config = dict(
    num_attention_heads=4,
    qk_norm=False,
    attn_scale=0.125,
    init_std_qkv=0.0219,
    init_std_up=0.0219,
    optimizer='adam_variant',
    beta1=0.95,
    beta2=0.98,
    schedule='cos',
    train_tokens=157000000,
    dataset='wikipedia_en',
)
MLP neurons of a small language model. Each row is named by its layer, matrix (gate and up: input weights) and neuron, and shows model dimensions 0-127. Each number is 500 + 25 x the weight over its row's rms, rounded and kept within 0 to 999. Numbers have three digits each. A neuron's up and down rows have the sign that makes its largest values positive.
After each neuron's rows, "fires on" lists the tokens most often at its 100 highest values on Wikipedia text that the model never trained on. A number after a token or word is its count.

L6.gate88:520455515461538529484548458480490496491484491467465535466480519520533503507494470519523529490488557520498512474467519516484470488508536526521510482507523538516466489496489518483499511501480528515499479491486517505528505489514482479462533469531483451526514522498494482516521502503516491516523510514545453499497508463507479474489513466512488507545483545466504503442493525499436476465485
L6.up88:493542473478506524539516494499485513477539484482536489484513472504472531526499494514515505537482513522509525483496496479479478495475490466488453535524501513490540507490513530497548459465480482512497475446477497549508491428512542496479526474509486491496500503516481520527532470496500508506522491492489529535482563477493509496523524509524517484546486526487502464473481519504537473491517
fires on: "or" 70, "bor" 6

L3.gate539:508464490485471496489472513501515486479450479508492493532573539546486465551488479550511494516519533509471530502505529536511467516490474494521482510519507510479465522535505524468491505473505495488484497478491551496533528493464500490493502558509514459472532520495533488453501493514505510475496564534495486526521488524509492485484504508454538494517484485468466509439498494475523507465496
L3.up539:496479473477505517497489451480530517487454486478495499516530504484493496482468491480489520527520519519508482529487472486474485518496513514551486488471489430544455458492516552550526474453478509474530514565458481484534475479470459504502471543503498524482528528502473505487478528511479448511552501472515487506483529479506485532460529539490446490536527487507506498478510512507529540527463
fires on: " per" 23, " a" 23, " under" 20, "ul" 12, " following" 5, " sub" 4

L6.gate333:505486509530482492502547457518489458500527465469499529491496465486473531437501511500474509494494477499472499495467463514533533484523537501472489491550491488504512480553529476514516500499510501478481494547477475519511460438503524523540484517472487486492492521514505516480482519550498533495482533481580494528455478493513456500505533486533494527532474502476476535514477476451530526468514
L6.up333:517491517495519507478512509500466506502494497464530470466480498483516499424530517512458459535441505484475535514521504471528495491506545490526433518458520515515546521486519500521502492474513520503499492506483529498519497499514508498508544523506477530470482467482500503472502516505470499439482514466513499523454516525468520509479526499543479493494486491513463537498514495492489498485472
fires on: "art" 21, "ant" 14, "p" 11, "ist" 9, "ather" 8, "ail" 7

L6.gate141:490525540508523479511517513506503505493517565469517516483520498497556499454477511505487531500501516492480487482494489497483468485501530485476475446496545495480513506490477478484478460475525465478477473477492478516455507494481534484460486495449550514450499521497514539478479553508499498553519492539517471514475467518528482497528516515513480493517495497552535462511507471464508480486489
L6.up141:515523536455532488508466502511507447462492515477436495459535548493460501478493516497547561477513527495513502478435473540522501521477519509512477453490496466486502512495515458484505503528549495504448494490472463511473525526482503502487454500501545484495511502482481480468519490505507484550481473516526531495492518512479486525470488500490475488463499515488502492471486475492475463500501
fires on: "-" 78, " In" 11

L3.gate262:494475529534532502522495484476531535487488490502504486545492522484509502524473476479481472523485499446504573514457485499467469493528502474475480471471513440494523508519536472501555477484542511496522533541536500512490487515517470498473469535520491527477501537487521496469515531468493535538530487442471488477461480509580513501483472516489465500523494482543530539530532464517460495463531
L3.up262:476518487500483507537512497518479491458551526500473508486493520474479467517499480501508530481486497484490516528488497517517488487460491475536525500477476555499489476534480502523494500511524529517495488473436489484468526502525492538450474497498516485527490508485484489504498448519564562517464492532517474509498491500530458501478525499500464478455525503495556526512451515522542472550521
fires on: "u" 100

L3.gate490:538496535507522506458466494519503490485531481491490495504492468513505467477516485493558504509500464525477523526473455464511502480523507520468510543449485458490533495468527478486512459508477474535509481500513502528487469538460515500519526478510496501539452501542472521522523537494484494485489539501480484506504511421478513477497548486513524521488504474509501501521533520495496520526490
L3.up490:528474486509438473499512530503467472487516497467467497483513508504495527483522491533491505469527471507516528488527511480501443513539492496462480529492506486510488498477533512539515477505500512504485512476504517540515498495500472496510504560501474507539524521495500520510522475496492465524483498535531475477457514463529470507500526502510474504555556536525455492541482529463493487520511
fires on: "om" 47, "ce" 43, "ign" 9

L6.gate208:526522498492500565506480508484501501509517457505489504513560513455440504486517497491516520489546519445504518489488476506534494473499507486535508494486527505434512534478464495530500491511544494484489507518504510527518498513479495535455511551495493485547523532525466476493476491484501462464460559516504481493576500468504468472480495489504529499493496494492518522517491515490519503579480
L6.up208:529511500503478469493467483457511519523496502545491502477521529515523451498500492503546467455531505469515513489477488497532543494486504488481500473537498443439511457500534473515500481490486494520524511511483485541505476487496487504501476456474444504540539519492496508524504518499482462516511509518471557445493500504491559525488509550463467512491503478525515531508512470482496512504490
fires on: " and" 90

L6.gate42:489477510491522521528526496510522466531512505487510490498486506514498505449512455487493524504493490546535506541505492494554449484505509466493544527501486424520482512481518487511544489509494497528516491522529463524465474503508486517482535468517489561516498497528465480510495530507544468500518482442527478502482519455494462491493484488530497505484492495510485534494497547475515522481528
L6.up42:487553499461539523490550531503513516461489462527536478504515542497522500454511471491515503538464423500499505497531477446503483533524508479514486478466489454532481529460539533497486508479444531495503518504499491491531514525526496467440499459490493518538487496482513550531490530510492469470475481477481497470509558509469495514510452524513484519480491513487499500516517491515508502485513
fires on: "or" 36, "is" 9, "enn" 8, "," 6, "us" 4, "iz" 4

L3.gate39:502511537501440489468478501513481507524467493486515507496485508481505507475511486467550511467556466486452530501477519552514511499516506489470477488520470472498506516519501482488467492489498521550498500536537466516426477500546502515532531483507490519511520457516492492582488465539529488541505515492489467500507495515488441524521456489486504536524526527461477480507499552541537494471487
L3.up39:516491514514430462486555538504475474496511466510473500533465513471526485494503497481536494494492506498498500474498518516511525493482494490539467510534486501527529464497506496519510516441472488529501509520482455504483504483510477471497488502496496498441541474475511518501525472483467540505486481455509492457468541512462517451549533547532494486522496495472479494481536494484496531480489
fires on: "ri" 49, "ail" 28, "ens" 15, "is" 6

L6.gate361:538483526507486536539505470443452504483466488480490501533512509484509490483512502436526483460478511444489537461472508497507482468527485513508518499535519494551503533476526477505486491501490454473474481532501487520492505515495505532475469476459532445527482510491492507513493523534484476521486479500511440495510493512477483521512483522461462576488507521457456529490463501494487473462463
L6.up361:518486491498504531471468513492487497525511533527524448529472501509485566510465544484535463476482537519509534514474484544548501478526479535490496447524477506466471513489499543472459526504455471505484464458489517551551512496510531494491502507498508515521475529492511521505491455499477496507506542521464505508443499522524475499492483506504514496521486491509503519499515539467534511545521
fires on: "-" 66, "er" 9

L6.gate239:459482462509459518506508489499487439485514483503519503519532491512480511501525497520512490479506483472494548509521521503511515476510479460483498519486474494522497522525562488449532519499487438532477486502484528463512503491566489516496492508482522473513493562482467495503515515549457519489521519534474526487505522463515520487523501504511522557474496489494539499493486544520504522517490
L6.up239:491434497515507528543509506459496530502514505465470499517499512492490508491494525530501499528483508545483476476468500486500473552496519526507494477499476493510457519492515467516478516525501511500460492556559485528481521494526505480508507484493497497464484510486485502463477492519507477503540513471529484527491467482510477501526520461510457517509496531492550468509452461468464513447477
fires on: "D" 19, "H" 12, "O" 10, "C" 7, "T" 6, "M" 6

L3.gate482:541509521523481539503479511510490479464518508559482516553472493507525490526493426515447502513497522524470486525478501475484562506549505518496529481489553518524525470504489496473454545487480508531481517521511515478487535453526539498523487471523461489543499516567548514496536519501482519482455535480525515480507494512467498468524526494514510492521481486485502562507461474492487489497512
L3.up482:519460503506440512514522515483529535503519505505490502502523450468522504510511483526499464480553544516517526522451530489533503501559465544511526491522504542519484459529522511513513484524504487561474494475528455524458523482510527529516512514532510510474538444485494567454522510511504510467486479478450511535516447495544507448495496491493496513502518511510511504485507516513510491522496
fires on: ":" 53, " /" 47

L3.gate477:488511531550508492491547491428520488515468468522552519490478503548474534489509505477526506491503516491483453502532498499510513495464532553542498460498521481497506529496500512495472498475555487485493480528500463526507496486467480483500490512500525518481495423479472546482517545497495496467505496460483414500527490531532485492483458464474480533529434473501488495527505493465512499512488
L3.up477:505496521520515510492521499484515491514430468527496501492447497501486534495519482497527523519518500512500480474522507508520484503472546539515492461489520443467499520477480489501510460439561490494497484514475508503494473453461476496511524527498510486464520473472510524464491525490489511482496519483490471476512494554532484463510456502489479520534484516463436513509500525493495527500489
fires on: " Con" 39, "ification" 14, "off" 11, "con" 9, "ference" 8

L6.gate197:524517507482507503505512500464489525498514494480528511464529491522475469494530479497500489504460503484512473523478476488537475489491507551534516527537529505465474476532528500481462477487506451501504526493502519467509454498470520493457525473515494440489478527502496505498517508474516476514535514497494483465546480484491507541455502459499462497526494502458494505493515500512512530471516
L6.up197:446512481482489496516508485496520524517523480523500511475560516505496488461498496491524507503479462516520520487494488466513487505492462477515498520515504464517493487519495491515528498503454496487522507520480500514477489503507484516474493473506423503551497548504432510496499522509485488537519459493484513488454493501483502500512461541476459510479455521502459498551510498500506468493543
fires on: " b" 29, " and" 12, "umb" 7, "ob" 6, "ly" 6, "ub" 6

L3.gate463:520498459488479477548469525523501503428491509552465498502530485552486503502475480532490554539498504449500506503512454532497503505480510485515497515538512498490530490518474492534531459512523478482496500531491472489504534483503535518497526538504447504471490514546521507517513463496521460522487518496499528531523507500516457461495454483492496516500506499505498498506448490456514509497484
L3.up463:466505485531497496512527513481543520474489518513496497517489504494452490495508545534494487522486538485523472553483483522496513481572528497470500506501505505492543498517451459562538518498500450523487468522507528492474480504505524520517512545513484488511509520498510487482512496493503466483488487493482506514511489511509477458488484500491493507464483506534468456520490428487524480507494
fires on: "aw" 52, " /" 20, " stand" 11, " ft" 6, "ump" 5

L3.gate523:505483539521517502469512515492493486456480497510516477510484512505536448499476518522512514477489517464479478539491506517539497503500506530496477523522499477490488522486535520526487454518514464494454498543524504525481467485490505523494491520494476446532488550547529504479531493527485530476496508489526494488487471494452487464522521451484513517511475514458474539477531549524503472474512
L3.up523:494474486515482475463523539436527459500469429487473512507469525487537467492516515480507510510523534501551471555502486558508508527544504517506484514544552480491514545493499497513507466527516475486456492486516551484502466500447526509510476529481505489522483520500484518509512504534513538488529505495505476498510472481491505474500538494488530488521461475493517497498515525498510473484516
fires on: " r" 77, "pen" 13, "arter" 5

L6.gate296:493437493561468522495488494503479516488503493487519541522430476519533534473541522510475534508489472525525512491490496510495498485533511487490488502532507486458495475566524465537505505520494521498483516501542459518488463487545504474515496506502502476471502529496526498489490498518503484534522557489489523541500490463528501490463493486499491493486532531490554468502497479520466488492487
L6.up296:467494546538496527500498482528485490500517466507536510515497473512525512478511534495446515511468449493526516456485510482489496474504521498477519518513486481476498503489518486486509488519499532504502513540535486555507491493522510513505522520556506509486535534524507499531482517518483473527481510482516522562476487487507513469503481522514465500494515492492538509502504453490503479475493
fires on: "um" 28, "ort" 10, "rom" 7, "om" 7, "e" 5

L3.gate146:494468529475504537471510560498509538532516484536492511511574479453487457505512473518482493518460520512484469496494476491515489506493532486490489472504559522506518520512491515499553516498471457495485477488501513484476515468510545502499493466485497503532517477556470446467470496517557548540500480488525506432526505494534505505481509492483486521503462504508545487532429521538487541507504
L3.up146:528483538487500511498501505451470537496484445477498518521559518447451476529507504510527484526515490478503480509507502492477498528514529515496493450507508534496544532451515487504531529537500452527493473458514521497504484477521510526467521469482499511537522488507497499456493464519523528527515505508539555486504513451499506458491499513508449513467508504496534461476452484542483513530506
fires on: "ig" 52, "og" 48

L6.gate83:513497517531556499481528494462496484477501497489435504490451514493535487531512429502549516529496514505519495528451543542545504517531514465479519473514526459490520504511511521500461473486495468530467488468506490473527449547479461493506495492496490499541496440479529558496469528501507503502489503506470521469534512466517496502513497517487479499495495471481460477489518530512440533485490
L6.up83:509515503508526491494532487515480532511512464501486479441480477554526479471486475522531479491508494511540505478472557487520495559469453472516513549493482536527498486510572522471515498498491497528514494498460513523513510482496466470542514526476505506487495502535516498521501527494516485531448481473508511475490516488504495473492534468495518494543459528492529503474518527534490535474493
fires on: "ip" 18, " the" 15, "eter" 7, " b" 7, "or" 7, "anc" 7

L6.gate279:506506459504516491507469510541424482506490462487494512518533483517499498479508464495470475481503494461494505484545513485507518505528533491456493539515486515500464541524535495532479494512516467541495509492533519524492471463518519491539505539516477537508550501552527539463528509548502489499481487512534544549492432497494490471498519506522506499465521519509503493499500453506525526490482
L6.up279:477498572534510477494523465514522511514494530531447452523478508481514481534515488476545537509554516490507493504462482498521486433489483531521492534551513519504475502494515493457532528487510491508523497512474526509495542501524525488505502474548478501487513510486466501479493466498478487497491427524469453499456508502539491499552540489511501491504492505515478514472534491498513533472522
fires on: " Grand" 17, "ill" 17, "ann" 11, "ck" 9, " Rock" 7, "ield" 6

L6.gate433:527497431500461522523513506466512491578493474545508505490532500487476474474485543503499503451490510467459506455514496475492542519494497480538525483484478466525521523565484492496495503476471503507512482516516510522477539515507472480513504477507487514496471485480491504558493536483459481515427503468489462469494492499492544508481489565475516516502553501479450504541493513485490478545508
L6.up433:535477526518480492484491481506484524502490489522452525489481477497477513494492505526492540528481521523524454500468460478491477492484535520524506524479466502455510474501464476464550483457503532504510478506478460534494467523523471499516522491509496505527521504551464493510500502531476540440504488462483520554509483504472476522497524525542547529529499460553496478525524486482500489479453
fires on: "adem" 11, " ac" 11, "cept" 9, " Soc" 9, " Med" 8, " con" 6

L6.gate419:517454442495546557505476511504494466518498507489444534484491498485498508436514447507468533497486514504466471480500518512522501481466520517523476544549446476465479485542526517479478494496484528475490523505544449535485505494526466518557484532475497509487507501514500485517497513527498530506465503501520496510517489498526438497484486483487508516519484541471490494484476523530520448507474
L6.up419:516469507505452505508505527512499526495526514521477488547495514516539529508510496472530534495485493461479495498484507484523534488547515450478493505486479516501499480480505537464504501486501513496494525508501506522519451491512513500557499485536482526518493519530497543505499518487486526462524485474483464459479535495550527498493520517497506494524484498556488478531548538521503455496457
fires on: "u" 24, "ign" 16, " ele" 13, "e" 10, "qu" 6, "v" 4

L3.gate529:532442519485516499514495493484509496492522438479455494476516557514521498490493460537508525522484504515534499494486483522508484467556469454484540499509528478475512485502504479476482515478485501516538509521459467483511457497487531521505494461503545537537513498512494529504526543542537470512504519516524499518493478473494462513511529460469491495490503519470490524496475524508499513512522
L3.up529:477513486441515476469484514493482528539517502540531523475506507484512547496506509550498475503465473502555515491508492474460449490493492512465482483448483501516482500518496521519496505487466532527492513503525458485517465489516495503464523531473519515503491500489541483474561506527487482536533535521548526490523475455491489477515484522462540505504489500526466513481506527492530527470534
fires on: "air" 28, "au" 19, " church" 12, "iver" 11, "ber" 8, " House" 7

L3.gate507:531512488550523517507494520519486491491521516538530511528487498519511524497475465489508490474515504499489466509489473459467483549523474553517488485441486501494493500490492539536530515502512491488520489494497476495508473525495493500459477456461517507493491481472496543534499515532492477464480506490505497455493506505481479520525484457506441518513522489506517495536473464510496509547474
L3.up507:512522500528484481538510491557484485444532566495514520508489458537491494499481507518477455466489557491501457496475505486494500494503464505515510493522500514481477544500492449549515522486511492514487496466491486497501484534485496486478484497473535494469527521496524492514484422497513481474451535509491517538499520539511467503547496499479460515481498464476517487540492503531476519516503
fires on: " Al" 55, "yl" 27, " Col" 14

L3.gate63:510495527478461519517487438507486493501473499507529529509546531528485510536514487464492459487493532496516487478451514513512466494497517508444506516578511487502496497539515497491481518477517508517506503510466479493476509512485509503533493449449477508487536508536532476480520491535518531518465504469555468460491474462500569464501446478514503529508503501506518476452461548495522537484499
L3.up63:473548518471512496488490529471512500516465546487488496493492532486501523515499493465481472541502526491513490482493566511501452479548523519527547526527516461491496525501495499489485505501523508506559504498488482506482525519530513513506525506487494500501513499492453459455483502506547529472460486512525512455530501474510494455498523540544503484505470481521510512491487493476502533496506
fires on: "ig" 52, " ind" 30, " Ind" 14, " Reg" 4

L3.gate75:528483463550485506477489500458493492487478528518542495470453475522506475536494481479524523466471494436507496515515475521495514494503515500489473506520555511485528507528531459491507487525515478485505504455512516501543456484490440523443481499469487491457515492516528480495517454492513513474499513480524521484508507531505481506539556536488481539480447496504515519486499442471506453504478
L3.up75:511435518527493511497500457492495475496487510510518497495530537508506461496473443507531531498476485463474511456499525521474501500546549457541523480475531531484544504541524476527536464510531480503490508474512497505489475506544530539456494483526501503487465495526466514525516521525494472523478521502503470534511483522504444534483489484491496497483496507512476476473496449486479519523501
fires on: "un" 52, "ran" 40, " Jun" 8

L3.gate312:467472558517508487515481489537484512452521459496442508517522496529500467495495494487487478539506537513479530490494493505510516482469532481498502497487504478471497544482517473472565500511499461530510480537485483528465493519548497512524443475501525496546465501528487463519554499512524506485491504504449532530494506501536487480478485501454511479517532511499533560488477494478494525493512
L3.up312:492511501526477478532509487468507519502500466497514479500516489503489486517503514500502491527519520449520507518469493461456534545437453484493490480454469513512526520483491540505521554521487497534521472535516508505538508494522500447534510504482513490524481455487469461508483494523461505484540492497515475507544473526472474541502533518475501492481486523493504473440525533468460469499472
fires on: "O" 99

L3.gate524:488485494540527490461470482521483513481525513540479478479537525509476526494498485534526488459492511452470529506479463492500431494491495538504465522526470504494529504498494477518498493449494501538555500512486521492523492518468459526481451530481477468486480517495515525469487481484513489493439528472490493489497491531502477461502509505483489512475522484524533486502526483538494542479499
L3.up524:506510483508571467521515480492511498501512545510504493491519514458448477489443495541460437479483505521500480513491548500501522503509471476507512488483505505496509521508514467489450522494494496512483516476458489514506526520508519513468489487483473491528545487434524478515518475507510517494495523492499505492489474521500497510526498515462520525479515462499508513525442534516516503519453
fires on: "id" 56, "our" 20, " Franc" 12, "yl" 11

L3.gate569:480523497492524497479506495493520528524522514520501516512531497434543510478422510496502498490452474501474474468520494507444514526507487528512514484496499516526515518541491493506475490511475510521435406462500534464503522540485553496517518478514487513538479474503516521553505496527502508558461500526470497524506529511469484491484520496453524487446526485504521500514470492500485514528511
L3.up569:504520507493489488495490544467486474466468489478471548488487510553488591543439508472523484475497520517525516506500510538547508495512491517515517495495459496490511476489460533483513468521478455516503433521481497502515498520514536502523546530474498487454509496418490524521493501510516503535508534505459501494474521497512502488534470497510469518515494526482474476504505483469509514519479
fires on: "-" 32, " of" 6, "i" 5, "0" 5, " A" 4, " to" 4

L6.gate123:503541497522500510562528502449499512493503556513528506514518485491506521512492544479519467532535491477493496488516508472510542497476470523519531466511499523493463514526538534515415544498497451521464507483488494510522471543496460479510523543499488519470512529485466510517507467531448470473530496490480485496515433454474529481525506489479460514482506493491492526499467476486477522487455
L6.up123:535528508519499515539504494506506513501505520475446493513542472442507514432504463493496505481494504466505482473474555485491524485520500527504553453433455517499523533501464473483478519473494501503501520534541508491503543475546513489539525485482532503510518465494500481510501471510489466477497511506525440468548502521495438485470505490494479512513506512472505515508481498475453514503489
fires on: "r" 28, "c" 13, "h" 12, "av" 12, "ar" 10

L3.gate18:462493486519472507469514431494474496512527525527508517439514555527509558495514519498522503485496479488459503516459501499485488496556525548465492521483459497529493517514523523511530492465496517511506487535478503513528522511525512518529477506483540520515531448580499475519467489522485534530487497487515492485533512482511496514516567494494502504466527513471545483490493499486476476492519
L3.up18:507477512483539522481503509499515469536504536564520487466466511500534514459506479513531477431542494456482528547499552496496519520527493516527545486528468513504441514514493512542506518423523484522473478492467530473506480520496465499507473485525489505476490514505466543482506507483495515492516501456462475432523528515481528477496507495499510526526551479456462502496504494529492525480484
fires on: "ace" 20, "ide" 14, "che" 12, "ene" 10, "ce" 9

L6.gate89:500493532501475507479527509476461518506470452518503510503489468503471461554515468492467533503484509481543482529450460509494500510531495481470499549552536478500509494477485469496510455466464474522521508458443480481512480487536511522503454513511510499547513477521490507513514539538508488531548498469528487488522484500507534518527485467516504549459473489502505525528471546553493587497512
L6.up89:490530493530503541517504493540514452496477503462470530560516505510481484515492481538483498490512489500506480478496475489520504468472535501504469527477476503484527518551467464513487536492549502506529488509456505512522501464520498489503479518470471506505495509504466517518469498479534506477482486550527443517508470469470522461502506485500523485517485473503463524530497508486556497524524
fires on: " end" 31, " j" 22, "v" 6, " ev" 6, " str" 5, " ann" 4

L6.gate478:532495466489438498479549470510513512502502492486522516475523495495495465523493533478476492489514479487516453488517462528476490535526466486478490559548479511493503494532568466528508500540558511528534485472464493472481458484492473457482462491473468475515551503529474535505496504492511472498521496472483486523478474526474481498524491521507535494452464459502491511526477507508519513510486
L6.up478:530517497523517443509482485465495500472454515512537484520500477516478508497475517492474496499488485521433489564528489496513458489508526480531517512514544505474519535467518512502495524520532479484529484482517519518506497478477493497480481502509484502511512491523541482495479469525499500497503501476472481470475489565506473518526512528520482514515488498470461494498524478549506504514502
fires on: "un" 35, " fin" 27, "ur" 12, "ar" 7, " fun" 6, " char" 4

L3.gate374:499508485486519475524486492519512494480462474527492499509505518499523462497480536517510514489504519526481498520505467500507511498550479518494571490486506468522506512507505505550490452467482482505530503523474536472507479504473522510458515508461488536505470491527477571485506527534492490505543494500526465474489512520509488496486482534501452513557464470485506507482503511467503512488524
L3.up374:510486524493522499510545485493524502457460465488455494515538526459501465509492490475512489475511516539522508511514489516531514523510512513516511501501518468504476463538452552537496481526491486513510477482473450500466506533464516456483485466436493489499477500507477501479470518507499489512519515502464494494504534494500516539494466495516472500514508443477489512507513515528482511502506
fires on: "ter" 15, "ul" 14, " under" 13, " &" 12, " over" 8

L3.gate195:536515544476490511492518491505457529527535512513534517454520557538483517506513500494485473521480483528487519478515455497447492487462501469498480513553480507524471523455493516521519446484498501524449506523443519504484486433488490561508500492521479503499510498558483482500533471491482478530489554471540504495490459502494513492532525499502519513467479483501515503501482495496502495522513
L3.up195:481480489522542452462489499492488500470524468550508523508491495494492497506508494489513503497522517447458488507504483539507497496521482500523486487477492572504467492493500500544525547498505500509483492504532533501494496470490502531516489540500517504491502455522507444463478458539446489477512449481461458504468489470512519453489506495476538512515477512496538461546531519522484502493487
fires on: "he" 68, "che" 32

L3.gate564:468530487506515506538473503452487533501487494524479521496529517534528456515496466482498562515520487468519491498525500460519500511489495500416475508476458519507494495521540497508501533461523512468502513520515471501501479457511506485501544522509545512501534541495543520500481514510496491570433515462511469503518480471480531496522508485500455506516530470510508518517484495515534489537471
L3.up564:472496501492511499498494509465493529524461530528495505487508456481527459501492503492504492492545499492506478512487518452500523475522536530499480516518507502464451494535496509542566540512494484525497510492462457529493540437511450493507499480491519525523504487488533526485543547507513505483508488497518471483483494468483468443522490466469502511520500547527510524516499508505519541515483
fires on: "ow" 53, " mov" 19, " Bel" 16, " return" 9

L3.gate386:516483504472510511443525492499522500478497505519502521467467476526538492518499509484519509513527497452488558505499463516485527489528515491492496463467511494500484495471494487543482491484494455479508493506509475537485522497534503498483494486524479524566465518461491474492515536461488483491495504482501475522505485481551483478506511487489493511485546499504537539487506515506494534504497
L3.up386:505502460485474477492492477530479482513519497483511488524504495508484475462493452448522476448517478478549505516484500494520498479519499512503500474513523503479492523490512486509478532501473480530478510492434529504464519509518471499500520467491504477485531534532516505502526499528511504550531487499478484510574480448490494538511472514512515520459507473467492495542542509488478484480498
fires on: " Frank" 15, " ag" 13, "ough" 11, "rough" 10, " deb" 8

L6.gate100:504456564471511531457517477513491481499498482509461535483459499526507491531512461524505529517482526492505463491542474575480465470484514526498495536515526514508489500501513488471525538541471487517522473445472465505537483517488469508516439500474528507525469475517498492463564500518490524517512492516548481533486498522493489513509487439496464499466479472490506509505457508501500488515526
L6.up100:495496486505562479492556423486508518472514538511543490497512488474451509510495563486488540406504550498516505531493494532502500528497513463530547480535531468518545506491480521534523519501497493484473530519448469491527490504535538489470490510481513453500475534492503488531512500481524479489503467492518521497489513478482470495516534500471462472528512494458478510480506504484549481497499
fires on: "–" 24, " over" 15, "if" 10, " late" 7, " just" 6, "3" 4

L3.gate426:474484520477477469477491449479531530528518478469514508493513529501488498520489506451534510550506478481458531482492487493521540525516502507507458544497499538475467512538527498505510509493502503480501510504536492488525456451557473491492495471524482487526501523529512517515519471540504437469513526516507486505503498479477496508529477485505508519518488527514459541468568453522526465476471
L3.up426:483513527463500456469510434486479505486518524497503498475465494535501488529525475463499472520532486508474521512459514464524538477482508518544489520547545478486476532534517503505502531520491490493493498493497478512528487461517498496516457469448484459487499509534510491476505482563516456510540498503506493548535490472501479507491500486440520539475502492515451572476529486531487455475474
fires on: "un" 100

L3.gate27:498529563570459501486473539539515491515514516513484517515505552485520485509516544484501528524524479517468511480503478506461516561508492483446507494492496527513486517493509499507435494463464496509482493483520508495514485505473481510513508532560533543478521480428526462472493494474455490522470496530509508455545469522501482504489521509442477511489529478554522496518479459514561519514527
L3.up27:509548481489492542529506531517508470452493507501531505463498493494499458475506490494496518514485500499517429514476485511485483566489525486508488498493463500542530493502504507494478509545524509518497474529481475509464538475542529470557490480492516517516492516500481544522469511501526491485467506487502513475504529515448507533494456500513518516518495505505473534478483460480527494528494
fires on: " S" 29, "ribut" 8, " |" 7, " U" 6, " N" 6, "-" 6

L3.gate124:538434553501480510535489520504496462478519469509532519480514502546517532524505493495485504473509438498471485494533472502546534511490524488542533475499511469507502499502520534481466495469494512489521490509513452526472464533513494474509488473521479499482497490497473486474489507508481531522515477519543476517519529469510510479457469479496472500519548513493511519486481504462527496449507
L3.up124:519489526522478480532535471513492460517495501463514494509468522490510495521513521495509507500512507506483527485450475517503537511499523492565482520525491517512568515502482457496475495514470474461455516489479466536469525529513519468473473488498549433479516505464477544482487504513469481505532470524516478551485472516463483489501530524515522475513495528470470550530473506515494479500471
fires on: "ign" 50, "ail" 45

L6.gate344:484512505488505491493545519508459497500469498524529501507512477483477510519495530534516478509475488480451490472470486539485488542555512506449506510515527455474545479487551524490434456503484526516484515476549509492519467557481456489506481507499470506519472411508510476487524535515473518524498506505517532498479481544475478504486492478541504538495480478468513505490534512517506485482508
L6.up344:533568538484533510505492508506484463470517503495474486491545537487486513491489512492495482520502515481493496472512525479536508504447516521515467510545507491486497504485499533474432547478519439514491495515529505560454483497466505508502521494490496477493489489476466497487496492489506502516492512524473528518511477500498532488472493466500477507501487481477515458467509525491517457460566
fires on: "e" 17, "ine" 14, "te" 13, "in" 7

L6.gate186:509469485488488549508507454478500486531516528484458537522517524555481438474515453440494517485515509457520527501486462496551529521493512481494444534497466480449472511483471503485540503501538502483507496548484484491532487513524522482493458475503545458540477545538511483527449517504516508497470496494515506495526495490519530512500508483479484501486473488486483479492471517515523529536497
L6.up186:486514468525500437503510426517528488512546516479467515472519503495527488482505512510471501474526517491469468449437465511510495484529476514550507532516528486489488502466454503552514475494521505502458468537466543540477526557519523488514532457485490507516517514504479497484475530511486496521529484523443513526520526490557525528526489505495511499538496476526502447532493509482497487487532
fires on: "," 41, " and" 29, " inst" 9, " sk" 6

L6.gate441:533478491480504550487500477506480505494514478492498517465526508503495497453517516501476513461482509467520508503486496476497489503445523500483495496466514479531488498534486498469519526448490479477477493499494487534471463529477509537483509452525480489524510508488475438528514517477507472471490485565438491538511519502494472474488494472513481506448511489517524531459458519524520552524500
L6.up441:467466477490481537476530492486509521506517500528445530519535522530572481502509435524496506467485494504521504503479465489511499516505499508436522490479493521491471512483466508509492487514489481545536483539485491498444502477514472463502509481506495514532546479519466532510503456499520477494474482525495488525504466512488444479511465476537474518469494462521520536442494521531482496505492
fires on: " f" 20, "0" 15, " Ar" 10, "d" 7, "st" 5, "f" 4

L3.gate419:531468516546482489473519517484490536515464481517495545521500475507529508492497505500447514532537505492516494515473467485481483458535506505526518461475487450525485554489527497478484544494513490465532542522529494527515450491494513459493482504490464452458500488489517533470502534482504488570545511476495504481475470498532504527510533499502469521476507501517498501537505436519481521482507
L3.up419:519512537503484511536518536492555496519494511495482513526486442509475511516477512537500485510494510486544484498498502506469505532534455514488481430475498475499498501488545511494492520481503514465514535517518515515497484487477514477511500522498492513484498494525527475524493528458510446502471478512533513440523496508531500490499496494504483533508492542497518527529491468479516554442501
fires on: "ous" 44, "===" 12, " Total" 7, "pp" 5, " =\n\n" 5